Weights of a small GPT-style language model, trained from scratch on English Wikipedia: width 512, biases.
MLP neurons of a small language model. Each row is named by its layer, matrix (down: output weights) and neuron, and shows model dimensions 304-431. Each number is 128 + 24 x the weight over its row's rms, rounded and kept within 0 to 255. Numbers have three digits each.
Before each neuron's rows, "raises" lists the tokens whose logits its output raises most directly, leaving later layers aside.

raises: "ier", "ive", "ment", "nian", "ance"
L4.down295:127136129107137103145122161146100146171158138140119138123108147101106116131129110111150129117128122097154120169144133154148095148151127163125125114129171135143120126110134108121109141113139126060093166111118131096165120131153115149155106109134128088167122132133136160090170154140093109136097143122146090134134139124159114124126107106161095111111101124139170123117155154178095122124115

raises: "ent", "rated", "ence", "ive", " members"
L4.down225:157109149124116124114079126119117164136132125119115096103111165123092130164129091102104124115137078105107154133133134155137159121116120151159135117164135117094138102113129113128069133114140131135147130106141114091087088105120089144145144157135111111096112129129102146128148126165135139105113087125159134149111068127124161079110126140135098166102133123158139152106150100130109141141062

raises: " of", " which", " since", ".", " until"
L4.down204:153138138168103108104134079125183127134124165169118107124149091121158107092121155174109116160086104162124154078123124163118123188122098157151118136161111115148112131142106146126149163135151115103126138143165164128096125104113114158089127111153107103161136092147133104133147103092081122120129124129146111087112146126166131138152106138099161146133119129116094133146107125128124107110083

raises: "stand", "son", "ton", "|---|---|---|", "old"
L4.down1240:157102125170116127182132165161110109147112111120169117112129114103105140097082125147161161129149098112166103113152152103170090118113144144150141138136169145116132135121157166101135152110145123113124124124146147094146146092144144100145124123110126130066164138158136137094135138145101127109121059115158136112152147163124141094129152111090096148130140168085098141110102111176126111138115

raises: "ity", "ities", "ili", "ise", "us"
L4.down594:168085080138117120129140134074114152151145132150115156127111142146113130198163113133171155121115118157170089156114111134169113115131103102105086146172153126109158140136111097106141123163150120132095111129148122123111083126105169114160169051089153122172137120169138116139165140114083169140134135161156111166167111129119182140141140146154110137116080144146143132130099164091132124110138

raises: " Europe", " Japan", " Argentina", " Chile", " Mexico"
L4.down1729:151104149123139152158126123154113129119108121142108138104084142152094127157132097129086148108135118119127117143150104125111107180086155173135169116123122137159116095102114156109091151158105148123125138149117121116126175157137094126086125147084097134153134121149174100137132104133152109132126142118127124137108082121117133118162076166124119152140155154128129083157090133153132109119089

raises: "ize", "ise", "ized", "izing", "isation"
L4.down681:155141140118173139119095134139147138116113115117112152182128135114135098111147101119126114143135107144135121144128083101088132141134154084099129071127121178168129165092130113086124095127129101099136122129118085146196127121093110096115129120103126103139146129096128110126092138114155128142129107088115110133112105129156121124097140145134078122109108128153142192102119121145130160101162

raises: "ns", "y", "n", "ese", "tes"
L4.down937:081144144148095153128154157117117131126141100147116119141143135133129132124125134060126127142119132108086138147104142160153181098153132204108071122118095129115158143111084122178137119150114140108105107194126101168127154119121116098114127147166162165134129115134156122180129111071086124110169115109136136124088153088122158126136109139173110172128119127125145125115110129098138157137142

raises: "s", "door", "vert", "back", " alive"
L4.down562:118165135105128143124145123121112136112083166134121172097109161134130091145072132157110123120134138110119113122106087121148126148100111114111177161108124131144143157112104136139144127146184165159171179167136141135163079128170153161123112117140100100144123140090115124149148144152176115134153146149124152147175164111159098144110183181138127096102129171150116151097176084106124131086142

raises: " four", " three", " one", " seven", " five"
L4.down121:078155154159122147144099078122125142140171116120108134085153097112133149117131101095126161114155126132136092118128121123148145113138102112122090117140124106148140169119100104115119136072138181108163193112104067131137155129130175152142150139158117139159143123135137129121111117146148142154115127069155118144123106156121099121146156150133135107124100172127163144114131119128081119129132

raises: "00", "000", "01", "–18", "%"
L4.down649:134148131189194132139137153110116119138101149109113137111110146110099112148100129119107121196118121141133098131150143121083130149143123125081086140082159112070112184084173148134106111092126127144126150185108127134169102096160120137138139111150135093128162140121086120126170156101133112124130121126111119117132083144132117090120097118097147135123124149121180165129133070149106153152134